Weights of a small GPT-style language model, trained from scratch on English Wikipedia.
Size: 13 layers, 3 heads of 128 (1 for keys and values), vocabulary 12614, 30.2M parameters.
Architecture: rotary positions, no biases in attention or MLP.
Training: a variant of Adam for these matrices, 360M tokens.
MLP neurons of a small language model. Each row is named by its layer, matrix (gate and up: input weights) and neuron, and shows model dimensions 112-239. Each number is 500 + 50 x the weight over its row's rms, rounded and kept within 0 to 999. Numbers have three digits each. A neuron's up and down rows have the sign that makes its largest values positive.
After each neuron's rows, "fires after" lists the tokens most often just before its 100 highest values on Wikipedia text that the model never trained on.

L5.gate433:442449474491525509432508660465509478571415488546535599529445390502424455449537540463499489478549542478537549478430481561504478449513623474504576599483529501527458411530560501479555426406507435478486443532574438432569485467529520427557538508505592496548575544491573418431561466525476455423542422545503481497536546437549532523464498502494530527431484458426516485602561583425562426478513
L5.up433:533507469548430491539585484462499489570526375394658474459550540455510434431447531411534554468512511538504445468536531566549398553482472466431495534424492492556561435470480525473449489459530463503505490497424580511419546482461474491454458475505452484561595453537505452579541561522503451455470526556506485507453538488464447444537572530450622489470519477474452487470511468529518454536523
fires after: "202", "201", "200", "199", "194"

L7.gate26:457423527477506532463528582555577449530497503607537434419370519518464470519507528420532500489486521582452511524525530540475542465459509593499480510511604500546478556536487434425506509520498479546504507459461550487510475489495582452497623505506465573477574447507571537510536488486436509509480472449464498559459452484613509415436466392517434505475575459540505470550511406526449496492471
L7.up26:540489517540487534519453488477474631445398487589521437447383506439500460577547497529401517435462524535568476588417437574443533533389442466496413491484516512526511498430518484578515499494493505431463459525567593513538520445541421474457552513466538504463567392488469499469526528425478512449455490536552498526518502366477473494419568558538474539558416497501629441535472509523564533524520
fires after: "a ", "A "

L6.gate674:509514516556553471477604449540541442459503531537565502474478432455436534500617484559466438462527499541587566580541532568504535609408459454540593497450529477562517516556507442507576487408471527487517611550471424452497489517408455502522451486526518553487536489535513493414479483429528523546524547530533493492539460467534482434459531550454510508554506444534436501459623547504507493452512
L6.up674:472440465493483551469548435539500507477476482505535527503485381457517545476640553549501433465442455553561503515534548521520420522501371453462624518452511577505512478484473438509551538485488474419608619439527409496447568534436554583465492477459467493439490621489441557418468402516511410563560536546635439488485493472497497486525516522562510553528521510518489482433547570415538498548476
fires after: ".", ",", "(", ":"

L8.gate151:517500416479495543472541499396485425524485587455489390534522433448455404581487537488488382575348491509399449534570558558594500491521425449538547502498524509531458535540436553579510497503488501525426497558406574434534541538527452527501420455529418501518468492556471438499493505454554606482440512401558519468534554481487549421527485502471499519500558489535556568567418554610475369478406
L8.up151:500517554460481474528570489434580483445584545446504483458489541454459429536458545482456433535482544512460532450539490473533454460586536428490469505499518573551499558530549558555475529464510523543485490524457523510463495477484493530524522420459521437517575495540434461513512513490525487410523474569566470496418498513543484464493489553590467443437427477582443497534414484530508431494524
fires after: ". ", "\n\n", "==", ", ", "\n", "by "

L7.gate720:422465549428551496528445513544498550498467485494488507489494420430532530502534459621417515506471473465494550545455520540513408485500372430581391505544436463527498470519468508534473541437452565511560472482414525617603451509547469559512367481452600491592586438431570356391497539549485506504518467520565497565400501482539457540439433549422486568360482500541480570488488426471424534425454
L7.up720:558591521463413588496489554500565472408530532506509517509485549475490534474491500492562501448505505444400533455491449535487537532514468391413467408542523500616465553515468460430527524496468437586558431483498423522474608496530488549464460484427515469469563531473483485507470553537642507515494426450480529453454543487470493523436504572470486513538515516487439403613430449592456494488450
fires after: ".", "| ", "+", "(", "−"

L7.gate83:479483434491530386517520499478490452486465475487436491513564543550520541504506505413524555527509638497515486543432440501477531425515514476415510506547476529539361491508441541461547456555453441494491450496476444442516528430430462551548525424520458515530480535436483390569511481417489484494538465473505497388490519463483482460428486380538489439563430505556555482540442526562511511437474
L7.up83:566439554549527510493416472469537571430527501509517486411577479482445460466542520473545482606491486488481449520521544547557548457569533476479542531531482495474542436381536485542494542478525564513469528591560532495533391541571565540449490472517476536358491534513435458523586500447527476433504536490548485546542499422511479393441554594587460535492540422575529410511474454531507552555465
fires after: "of ", "by ", "W ", "E "

L7.gate776:511520432536545456592513464444418439493604484480510536561433534481557480438525565481518553433598607554442520480440477509552546533473493460488452544538599415427408530494588412585436512371473567529545445482497546442524460512465572509500491507532548470512574457433509471519486481488512479544524534428548464455494501481542552516474518471428470440564497495528499524514446468517419622506533
L7.up776:523538449516472478458417499473442485526490506459525501503552514495435592518489467596375507440496489576499523481428568535507497433449556540524356476580487522439570563516485479488563451484562543483465496525464540479504517497428608546570511417514486409502523516535530545431493379492542474508448510535475481540518572474567474450417469517483519488437420431571424505580375542441495551494436
fires after: "J", "L", "G", "H", "h", "R"

L10.gate850:479488488570544503482533472549511474534602485531549525518516441505462494518514377489511538397504459446493422608504542506534513483474545468525460482469546434400526512521474560474538505492526581462624459478503510497505465432441549430444541508571444475483508404463600520393483480503490519472534557475457608463493576532580432422545523461443478377432553473566472495491491494588488505442519
L10.up850:531432530435506497454474493458494454464451557501436495517454471559509487502531491524518578497476494455497569521477577531556572485460541422495487531523556492581550518577455582449552512523475449526534444613414559514329543440478602579454552530460519513527523479526385532564525485536510448555505486437534646479507516578450513515467541415572518457580569437453509481572583400445459493532481
fires after: ") ", "\n", "2 ", "1 ", "3 ", "″"

L5.gate77:497547488529602440527430476430499435492438542560377433474475457451499384536560486499498547560531567531457502487459531438544498579503460474525524499482608515493478493563580447543520536479483516624481518532493535478610481544460550466546486547456495442497507436627548438515480578480448582493511441466409421486589548485495480540507556447505496562487494489460555498463516459508555498460426
L5.up77:527521481472488440528471537564466554472490557532442477454446420462457493492514480486436500541578505574555488557523449559430489504410486450498451409639532475623559431541490536511546498478458488580467585530468503559592494513521484526464493443508527361452444511557466524461510517425490507534472460500460391546551568529469418494466589471480530520532526493509496521457454512426543478498512
fires after: "on ", "On ", "born ", "| ", "– ", ": "

L6.gate516:510542393484463568450492490520435507425531483526466440506584497518534490518447579452557416432518515447422436595471440552497466478544503470513495564439531512484564533455524542526442520580478382528515463601502478486555524457519574474464523461407429539516523489493486573463441531518490505556376500522546417585497523480423541482441506522558506366484515529486521553531499523564524483533529
L6.up516:427450464415497449491540506402442421521583548478439502511554449537483535410519509565548454536476499430527516493503527523492462501540461571508512477525411471491470520475520474481566511578499449567471491576405570470517413507539508473425493457492530439536493536469508470426510491529588707483505443579504480524454491545472558584590398540580503569441481574542646489550509451533476452571480
fires after: ". ", "\n\n", "==", "\n", "== ", "- "

L6.gate13:514521501592563514529538466472557598476516499506544471556480461524455479466556576466432599520463494474557467511428458457553505499631444484578569523503452493462493474534492431491471464429485545533478497446487438534523516474523551419402489425518508624517523347434509441394527565475524552521548524438587521545437514505459458541532498481561470478544469509516508534418674478462512480469502
L6.up13:535453435450564401487506415526466563447536598522391519526579544443480439450468520520493498556454489530490556420500485633487425484519578450475450477508531479491461489476472500535466518527503474470443401475533483586460572493506415519588546474562481501430561514525396491506523476420393557475504428537440485535526533457523494511547517537471490566464429528440587466598515481459545561495515
fires after: "| ", "."

L7.gate260:627514372451595479576460638471515466533546467487611435485467572365462554514531475526449455433525433486486505496407492493527521538485456472500514578512539501578564505502581458555522548474503477454471474498417498493474532535511534530554543535512407457539557479575558485457553491503465470545497544459415488525508533480542450476461455497503498515511513552586477617577426490425427535487521
L7.up260:488418375563501490517472445468520479525486519573601565538428484465457520515509561473444570510524512470537518531499437682525554528480478540468461560548464481527478554421554565572546378516513501454582464553488501525539492428534457490525529451489444504550449515537482414528438460545433446494461468540430467471512544505548461568443477504494494509527533542517469493484500535425502517525416
fires after: "R", "C", "L", "E", "Al", "A"

L7.gate302:430462465432508590488484491436522442495556592553401478468444466467443492504458448502516487442439466504542475542547538558554481506406530455630569460510459516554530464453526562531587458535506396519571567454478499470561560548534519489521555536483509553520490568515564600496506444440501468503457426446511470402503607589538437509527546467521530513476475511474437449573536576467461521530501
L7.up302:485442380451522463589473556415595409454564575527508530447448569566434525517500464454573460528535573565569481565504525465512430468537560501495507540442532528586517496476514461518513448455518418493505533480460575465462481579640546561600526541478494506522485493482471529529548499466466541516456465494417429437501417527509588496491567429420570502466528584503508464518398532446564416492404
fires after: "the ", ", ", "The ", "a ", "in ", "| "

L9.gate463:545547380373472524486541527451371476542513518444492434514512485530454437508518549507518447479505597515442447466538494550488535500499457555522486485444537507431543481499581500531472469491493354505512421610499560422598554548542576521481536501376476503467554501500430468489537562508564552532532533530549469589493483524522460494462512558506441409491458532519504553568538450573549529444486
L9.up463:441402527428466441448492499499445462504471528484487434548476457537432450472495545547526472528580558487442466478503563610550570506519449450610490561531522482401464555511563503499435562581405526563420405604492460486560547488585504596539522399431528457510552562438523537476517535550536525490462549478570374563434499484514501529511455497533482486395506595469546536549540542411578458454426
fires after: ", ", "\n", "\n\n", ". ", "- ", "= "

L7.gate135:546415416433519483414497459515545557393460512438479544441529577490463487510420437435546463529511503405499458500483476418471459539580479549511522502478501500672420537480474512485466572487457516583557535446538501450537466551503487483535507530561381441597574423561526425616485549494492615471600491479517447497413469485539479422518552443555562532460458448444524523506592506532469525448582
L7.up135:513549516453538436614476422371518582544490479430492530473657427503463486455562617516484435522490493495546491403430505485502588477577502492504457489528488431522520443517571553610520477519429432507454471607514508460560452468528426465575440410489527486404633472458528575549469449481533510502488577434548529486538386495586562493431532469500450448467477446519498421506510534509463480503555
fires after: "of ", "\n\n", "for ", "by "

L5.gate822:526516460458526562492534545514548509519514512526505555465536526496573517475426483539477396478502559464492562505419531522439505617444527482559515527527531436500445495527554410493421449524505485462542504579465558430532526523520536500589515545565531574521553538565593499500498505469455445504578514594473483515588447456607507464413579535500485505440475477515497438622646540475482505593548
L5.up822:518591517515494535585497515463502572569525366474501567491479537465535580462480445477479475523507566482515521484494449490482435526541493456506591487493465561461370552542557530480480495424465558479563548496502550472487542575439563477486506491512460530595553497517550455595475471403448449540548559517504491560507417487528522432495486559489467548403511525487511476600547515462395401512523
fires after: "\n\n", "200", "201", "199", "202"

L7.gate838:515561411533456513491496510445458369492632481388522452539442480426470496578479366542463518474473490398510419409576566397499431485500441466401414433409509532408580450475465454520502522541466447507538502527511583505532551520514460595477456433488486476401539480505521481463520533605562536483472532479572482485519536465456408492486489474560528447541514551464461517554476530554449595500464
L7.up838:577517517475527627499451548453601507500582483524527539480420609501535487551406498460514456390526521566551525522481462471537521393593534567522485511506577480562466584399405416516527578557570472534616422476530557564413474499496598497507518537468566489475576502494543535451428498507499457495491431369442600472431539430488568381522480405459567488540532515533484561513456455461457607529545
fires after: "(", "the ", "| ", " "

L6.gate395:503525517480443560418519560493530446452410496421489461468497456452508501501412544434533522466374409499436558575448476463554560499512471441564558528515437559592531540513501457475459398417492476549492622574529531464455503472635433467464500511423469480544430446605525485485463494411519534451512514431621505475536495451489542455551512494519454464502484469464483465502502512503534469416525
L6.up395:492539512525523496506522503434380569542525468374602528516546429446481541532499612592446518501543483471492471468572471529513570544434496509503466572504543496458488477428598478555450537526503455640426510574446456527517556506410584421544458402482393469453577529588576441357462467507537595548484557505484398566511521561495607489495443588536526500495523558573553509574494451562464461468508
fires after: "\n\n", "his ", ". ", "was ", "\n", "its "

L7.gate77:454574447557491496489547461543535443549631445508460537567466496439510517459454415492485537503517606495553502495547526508534418463570548503412533415599569541535525574536493476497566406441519521473517530433550566491478450519463517462511566587588573563518459425531533517566463557513485545492440444440485494468492581466547472491612428439403528528463474432450581579563476413555437558450535
L7.up77:567566464515531533473521603500577492547524507469492517552499447404477538604476467466479516572452481556524535572440397524504461531430496435502486527504514542495475541501505544454530437507555513492489487455499478511411469479446513453494468553543531529583467489479478536514469455550531579429494528475528542448481544486403539448491478537556424486528471389451414461477472533512453543525428
fires after: "| ", "|"

L6.gate195:536572464555569481459474420455441499442622480433474553494507558487462600464505404453516549470564638527510469428408468487458558579582547533517517453528497496471499509545480547482473524440502533524517362664468595462581473489514466430584547558538532472465560472549575498582486507425498614484539507524426526471440518444424583532505460510487514400518564458480574607490532469551447480443496
L6.up195:465455542456532416501439452498465457524549530424521490479483468531537496518439386537569496524547535539558562505426577555488545422552550431447610434494502512487491559460525461653469449529542530524544473496465566455472526460476576467499539514481494410575476513526474497478490443446534534478543500484398519545461533529476586571510564441506558453506569539442511533426611562536465511504551
fires after: ") ", ". ", "was ", "- ", "\n", "\n\n"

L10.gate425:500494557500537555515479458560538411445630535631399462504554492495522602488432483530493522451531501512538489540490559436441544585527514477480539491494527559505461465411599511448534503490513531478526486454506443561449551484472494452466479536633498546444516606552565448526489535554506535473371629484440477513477613456502536478502480463464487540514510440387550498532506534458428527540563
L10.up425:533570390446395489483514468457567433548522559501385433466607514557510465462495501535455443503418628498452523616430510533458417589560529518501461498463550490476532572469562452567527561423502376433455511541464522434474524507440457479438424573630501559490486516443496483556527482436483500495475470543562491549500565442604526481499546513466501467396486491502567403562521502551416548534468
fires after: "| ", ": ", "; ", "(", "."

L8.gate671:536618483571547520537507582475419527440554583431548480537503429461455557468458449466496540531516569515470458497508539618479561559496509445548530592586533429533446648526557440563505452448501527518501475543516558518462443466449545530492504570557523468530529454514507549431577463544485507572471449441487493469546445550472453508478469444390560475541514514567454395545493538584362506468483
L8.up671:467484593477528492467472455563560495523485517479537528541447447506466441502429473509460412528431453511487646529525528517496400476518522505614466475439431520571516398533488464518461446583526511515469605446441466490389520530511396587568558509474429470477526550520522484494486519544461539475560455557498449486532500480459476415413559530576489512362458504465444521453544543479548490455542
fires after: "L", "R", "h", "l", "g", "J"

L7.gate272:563397527486526484567446526492495534430527561607466479571544554492544473377621435412538453489477472485571505478484416497573552486510445465459405508499539440544458511455519493512443517450459480532440544458468518557491449426412539462535484481542534579541498486468492421567502483408543599470524485502499558509580518501554514492438480517432505448466613506512485434598613509489482520461497
L7.up272:558406571482483489516432473524556573421435492587447448555474500510526504517576445436535555430544432549547458514505497531527481340433430524501349605520556533515403556505497532490494526485551477485459518394410500572513535452456546524496411464449594531518463475418416454550518456530501589465510497590433493545547492524478464544439487611481484519541537551535544430603524536516535455452462
fires after: "the ", "The ", "a ", "| "

L6.gate461:529504557499537542501477519512470576448480529549607475465521477566468489505541457535444561454519454459489447484455590442569508485552509475464509551502477442491485516516532470598565394519542470482458488493486606522513476549536490460585512634482567536520483427445572517534578473534551513510553491445540473477590523459408462491470576385502471482421464462482399484539497455432497474499489
L6.up461:595522612512495547518461583534535537500584495464565393457496477501527534488505488457454603502593447542475432515516505453496549516534569363514433547464491572488389570495497510483449559528508531545512465504511591575557472479524555405406548573571543547538496427465445507372525470606457513442516557442436471582518545485476489455406471458505453544470523445478401538547477435528414432491491
fires after: "| ", "ić ", "uki "

L8.gate46:453471515460483469557551509496456532468478638447439513468562488435539508441569512490572545510543496486455473489490448513457461527551466413510532503595486509522468589464424401567472452498543510549419513578500574538487526447550584412439592575475485545493554522521449367451577468504482589566492518539389525530532548504483534566487520459480529489512515518538485452552467538486496523474533
L8.up46:404647475518474492485583513540452571559501524393468542498556507500532572432554562496535563473500538576467532581459506485456598516495521479426542482485536579504451593526491515578457409521476440481437566594549597490527524453505505454567529568532512519459438545495550448475572508518538573475464562547483529498549497540468448511484497459508433590556554499490467442489475573555446474498470
fires after: ") ", "\n\n", "'", "is ", "=", "was "

L5.gate7:467501477574464471427575439546427558488509535434498496517573500460503539503404506482474541422555532505488445550398603550494558528428505552494636529459527475445578586565508438471404474470491543548487469579446493495584532497425517476514561512533555485567575489491456444483476547494434449486487470445545512499476547596492560595480497493434466409488513497516549467429493460543481589488475
L5.up7:498577518596563573450511481454510533500532392492470488541459482434498499489506563489531497445566542519486606495569363448418495531450466560453457465467520595477508501456529473601513410526494477525549606584545498490432619357460587483618564534490438484492502555599559498508451508540413488492510526389453501617542526476535567464388482435543408469467554526575549419468508538528519487548533
fires after: "\n\n", "=", "\n", ")", "- "

L7.gate799:433517447566446549472510484519439590438468477503487422490502392520481521508528604445460520539600418529587510438555524503498502474468510447478585397528501481560544451498389465470426478472542574577539443499496460540475446525482550454478448491446548508577540502485479422453485395496612512519545471486497481547461503550511445479492525562526441444487491518512495530521566558560531499593519
L7.up799:487483521493479506474517494595485481444491511406502578571547511513560480455508452487505486428559499460470467436450406460498424518511576491503523474452447515512518425463528499508483477435557497498562505440470543451548549446514455412593531541581468532448472470490462466540444501486375529452453500498522523506424431519475586543503528523525497460507496430445455478464487480456554414469448
fires after: "-", "Aut", "+", "9", "."

L6.gate49:520443460556459519461449527489516490446443454437372447446549489473505461551516527510510438498480540574511519460505448555582547533613578495543510539449476434536511462521466504529488546476426520484483441509472503517543409544523422437444427522507483515572499428536532419427551450458514513479527493452521482499492502516468432613617478456440592501481487539467438539456547609419453486466507
L6.up49:496469496396471514515580501484428464442499529518518567481492536537457598522532660508479424476526508450460555589479514584455561504465518517570496534426532529486437605449623553494515475531444534499538451595584478525537494474502548409516551473461496564478486563480502410569587453535550486398496540455458534516552453460560466503437523652534385579436484456586544559532583482609515460530535
fires after: ". ", "\n\n", "\n", "| "

L5.gate536:563512555416446554462409528437556572457513519487520472493509527439586480554466496545555378463430530528524465517493559494489589496617420422573502433434435565511541532479580462520425482513471462451524519547579492405503517544503422494490613439508614547461565500470548602507519511489393476473448518455563547540592553468533526511487520528517500559513437501446503511539500570551444511501485
L5.up536:459569370509522512563490468443443491502623480442445488470554517508474538477572492555451498438546549530539539566467521522520514489610454485576394559476520484561508499504448510479478533508448519498457510487559504425554469520460597420494463503410457512576531455534475494500421522442618494435517461590619558571451419438548501599566428450553435445504469405577541428579517408468468406489622
fires after: "\n", "\n\n", "number "

L10.gate549:498490513484586581459501476513487508496578481555493582404508509482532529499491442513533401556475522482417408694452551460473525516512454552459549556550596597470482511504492508516553495487518465561543453523495488566457494543423433503555523575551480432577628542542494544422488485580431503517567491522530442582451581423477501468518403412457493542526507501496420489463469515531495550507578
L10.up549:554408556514496510486448592486537460395364542429465622533479487519528497490508451494424453540571475489533522496435545498491511494509539526544512558474476543493439511518494469519465529467504498352505560617540497519460515447502495575510478512537530560552487627518512558584519578596527467564500501500525514451550518553497551471541539470414528511511471469474518441533546480545435567519525
fires after: "| ", "(", ", ", "0 ", "; "

L5.gate952:453479471576531433471457504467484461426415593576541457542429494494402466501470509530541497447547465485448466444530519498593562394575493463439461506554519431591566500583523554536461445518486537493480445558428537496533557512535551492500452532572468560563506470433500477496470462432561556516532511504486429517559474454466462511444453494436498436527593463469409489450439454583515501532464
L5.up952:472584555562540387499515497554447579496536577554562356523433452562386510424494501465445538499521458476446533553580535467553543369550492486511477514523529529543541478558485555527490477520487570521523470564456489535460535421477533403499518437566435531574508435507470564577451453411470523427566538543473499567487485451490508465516450502503492512556523467541456522418475433569527478464484
fires after: "0 ", "\n", "Al", "1", "1 ", "0"

L5.gate997:542566521564532462569481552523548481519478520535498379550507415434507468415547517443409515441427550453622381489423498543502544486438399524530513536425561483509497520484432546431493585513485419536530474482504436521461506588482502520465426451518517489484507480439476511509429484450544542632480531509475482503505498607459426533432454503503505352554524438536538438543501450488404475480492
L5.up997:471469492479412492455487549579548505416545404393516540463457486492431482404488495508462492549468488546474501498567485675421404567543456549554450466434449445462522491419509492531516517507527581484499521494372515475512472491581541640495585495492527484413577520546452481560565516544503494531509481537542485427490461597457443459532544458452476573454550535459431445478533648548463455488562
fires after: ".", "\n", ")", "km", "-"

L6.gate552:394492542532550442476573520483428504490348485618525437500477347573501533490489432497461568584548538533481502537494466517488481535456509533411541502494427499594527500607538492507418454461518476473578471528582510422389476509487486517400430514437487518480503470533526502458472503460514555551482559537527402446465508427507524555507559578521509497590564511492594468524507449484471486464456
L6.up552:450447465493404517454590505470471491505524401452530534508589434529548514445503485491424514434535493488517510541435568580510469577535387522518613467421478483431540593413560432584463488447506479544489506595595473475468456530541491547497520533540454646471514481633490513573558503502559456495495510537522539517442517484484486503519567520521429529444493466480517566502533523436398449484522
fires after: ".", ",", ". "

L6.gate811:473444506468581552519400543345530540414528503466546567477510539506446413520493499561526526551471562531487523524414437525433525487453523496493536421466456441491485462493508518481430526450467506447447500507500566420572526471523485490466517498525437519501514514457507544452538508544613605544445530484462496469610568485479531476519533509461494449550571529479529623539485491492517463526409
L6.up811:489503423500428601462441533407538496464544480404505579477517573488530585524453477572509541495519608553454517523461415482397435526509523470485575472421502521510422551567466604526492492456531434570558584519540552496510641503470513511466483523466404476441551552503529517501546529487572544593460464525522420470516544493518543509523508459525518542552522444436486572477410423496470493510480
fires after: ". ", "200", "201", " ", "\n\n"

L6.gate822:482544519581511495578425501487493426486552506492474536450455561499496498494512449457524562489474563528542486503572441491475511546604515490532525445565508395570535538522418533491490582500487445540505569512457581580515465485452509465527505547554478459550586477504498505531456502377478497550456396440575551411447440518596562563464539465389444487543583520486427499489474538564540563544478
L6.up822:501471461462525397539432563510548471527631558533499548506501536499553568462462489431566596625631513466526420556512547528504358446464464597487489477538510496465532509556562523498458509489535402471558484571595465546575485501421473515472496452485439489465539441540516506571578452441563547515535531536444552501462451469561537596555477456513419475439477493539467455479446362522546506557547
fires after: "0 ", "1 ", "4 ", "5 ", "6 ", "3 "

L10.gate626:438529497488484477530448483538551487478493503549499433557587431520512445492424440482470528545533495565575467535505497478486447531490589532477506472465470454502509563524572505605514467431520460426521492491574487476478467496624496534481614545479546495472544534426491531501550551459446531533439432441503512464490595447547429445442522570499452580488507481480514542511552527446424450521451
L10.up626:488546605562488514578585568546479458442448333550451575622529482465491509487442528519588599591465522508558566493437548489529517529601556396517445551421522578539514497430511509542484420558499495538520441513480456429541456481514569567433515438557506419506521493473591504619522520442484560506569500566385521508520543538515469617483542516508406512455423470513502491547520525517514554563460
fires after: "|", "\""

L7.gate128:465487455508522431550497513503504415499487434464545461570487476516555511567510580582537465442456456457648466572478446468538451549450532489543511581444510514448473512528467491364503552476537460527537509448549388524471424509573457419373452561458485576540469461502512544395423500586555462537487574522437467524489507460485514513519596562530435471428514391543513543523538512468393533510466
L7.up128:554464439428627560508418487527504522492557526533463612498584533500564587531554526586540458543478507616556399443537449503398524502526492504493462532471439385501550527398414510497429534420485450502588530493482528590530494482540540480582536532548533597466440477444537522492424570515461551459557440465459468592491491517468521511535390408528472539480505516501555590517533554511546582482534
fires after: "| ", "−"

L10.gate311:529554562423558439471478527486486519550489507521529476548499423508566529515549465564474479497501574567560460425480456561501568466473582503647530495458414404474550437546432536510443403403507393466484602500444576438482513550512471465529526583521521547448508479567558553509568544444525558475497464517574451502510475503490441536515564514442504519484590553509542500550462526510544513486450
L10.up311:588560547426560455423451554533463575515523532564449502500501553490541601455528451497524456515498476592496451508459513534426423422507537492601447449449515501472475441512432531383477555490459452497397557442433526500614454565564476534409488449484514497484576508529567537454590460535530606496515506519555457537499511464418459468537542520487424548468432496495531573510409504476438569476596
fires after: "| ", "\n", "- ", "\"", "(", ") "

L9.gate336:536488436455477403540564541543524479489522535484497512510529503450454516520474540516518497474467509479477382492558419475527531508500439485460466559414556459484498572596585370519558480547465526449494481542497563568478519442527410577560483563514518496555530510490495452569555533470511503485527573506533512639548480560500529468472512477408509453443536488526524465423425511475500515498526
L9.up336:514480504535541437436563532493547565516497539559496486483495520505495436486483574461414472478520501514552455469552427526483475576486491560536557477504435509496513505536589507483520539584468496494572564553606540509488465387563455409528591519483563610563540521506514453509453492438408556389474409507498484516597532509476458408462487483527492391566348509500488498533491462551515584534529
fires after: "\n", "\n\n", "1", ") ", "2", "1 "

L7.gate46:515520491451544496492510558441512542470462506493528409511524483385467466564433504426525511436444549573427570523469453512571555539422522399518475534483549536578484538558443407527438363457424496583420544583448566471531437508526494443462469550550477458501444488500552517443479521482575542418431434472497472496556456482489490481469470484485467462574519489495526636578474388566539544512443
L7.up46:445503381484503484487493545431564510550421525426522424485430492470580507565502470501487603516508481554531551534519584463538505454468560521430524528504554607480472523568382508505554506565597522571469547452527503545487542572502504500423516464534466461449474488543466597474503477509549472410445441458494462516467480443462552468482386501538359488531487533540486550513367446528533493574452
fires after: "==", "was ", "== ", "\n\n", ". ", "were "

L5.gate237:498619539647511490470502431615462599517590522475485441512540435511507484578534403526434544411505529506526511562548561540506426530506441481411551590575528527521502427472513489520485493438542488585579561411465489446447474563441492480580455480506424594417537448477519486458388541441534438433489502531527466496359530467456448496443475511497485529636526466470429425578441437557446423543513
L5.up237:509415485548586485538506450472561522446512352453590556554581526566484477612473567557553455416486537461514510512471494463508519606526493560509492537513471485471487547479385606482455580455490477606546470424402479542471476423480439487552433470464442374558490478568535477480473522463531559502481425495506557529524452504511486434505419520500441541465529511508462538536479497507472430532442
fires after: "| ", "("

L5.gate819:527549644523520523485510457542506444551566580515457519446514489624517428467410467470527495428490550518422459460474525474564524452507466513451491570515550584502467543495473466472446497461543528538479523536597514529529601435440369493535430477421579471383554360516581525529539582527513522479452540465538487514593494529430462495420517466508396487510588481493448517480524478527564493494557
L5.up819:478522559491523495416515474477513499463463478551438524342461487495463547497530398590556535547572509504494534461480515473477491543475522469481474439523468492436503541519501552509444544493582563558550440528412515526476500614552465537498509420557529579451510466516441573501480456510478558521445575449462569485411438423440500532437576468408463488592514472467381422532500384479490527577533
fires after: " ", "0 ", "7 ", "| ", "1 "

L5.gate20:553464410479389518462490543581481454553502550558536493542489468469516547450556548553522502401512408445493534493517472531492505508470518510498447423506439417497466438457524453556499483500516547450552454481536545483408597554606567520529564513581511575536459594508508420461502487525526437546490487515524585467584531472533547523495467574517446554517428534460461503549598487509540557548603
L5.up20:550430575457467577491450528448438571520493435479487519530566484471424532495543520370457464555475525474540552468372575483429545527519527417520519497537470484498581497470534485376465533506465462469481461532582453370533498481544495512492449400462449463486609519439494502476538491687521517545491511550437441531507494561401425531423469477441531510486462361476500535510454598499499469520544
fires after: "\n", "Albums ", "- ", "/ "

L7.gate235:575559592505542483496638534498423471426482570484521455474521532471537485550501490565420443477560513529432522518485521520494519559481456587500360478540560613453543461566583516551428511493484524585465418549581531457592574426488462416523463532521492458493484461557501571505529562537518551422566443520487426472528494425424522487540502500468530450600532411551482436443465457561471485531442
L7.up235:496539496490531539507488506478445441531446487527378535496469483488529534610554400571481425484491463500501529543513587461526542572443603460451574454447537551409512400539417505521493502490475505544510484528459554513566494583497490471455491508549536461467465551416502605531457422514574502510499395505609491401594463460385465478511462498465482502476499438486472537555464502469575516477478
fires after: "\n", "on ", "On ", "born ", " "

L5.gate187:471578522507576563429516508530489494522521501638456489584529540505518503488419411413502493463539533472490444545517512588523479475525510503500478478425519496531570457400450507470550475441508514494548496529495591497467495425510630516536484532474464531498578396493573523496477581555490561515437608415463498592479520546447549449485591433471476539515560425495510536496610403566453503494508
L5.up187:468542487536518518414470515558513454526549505484370559501461461553537524489476446487573443476528487460458516468415505485505556451516559466517396486528527580519576547490520406451506523439514493544519523555425583492488512475593488439515465499517548524520581459535530473439469544443463566506519580487523481601442512511464501525465592466457451512536492492562476505460575443559551553586558
fires after: "| ", "3 ", "5 ", "|", "4 ", "1 "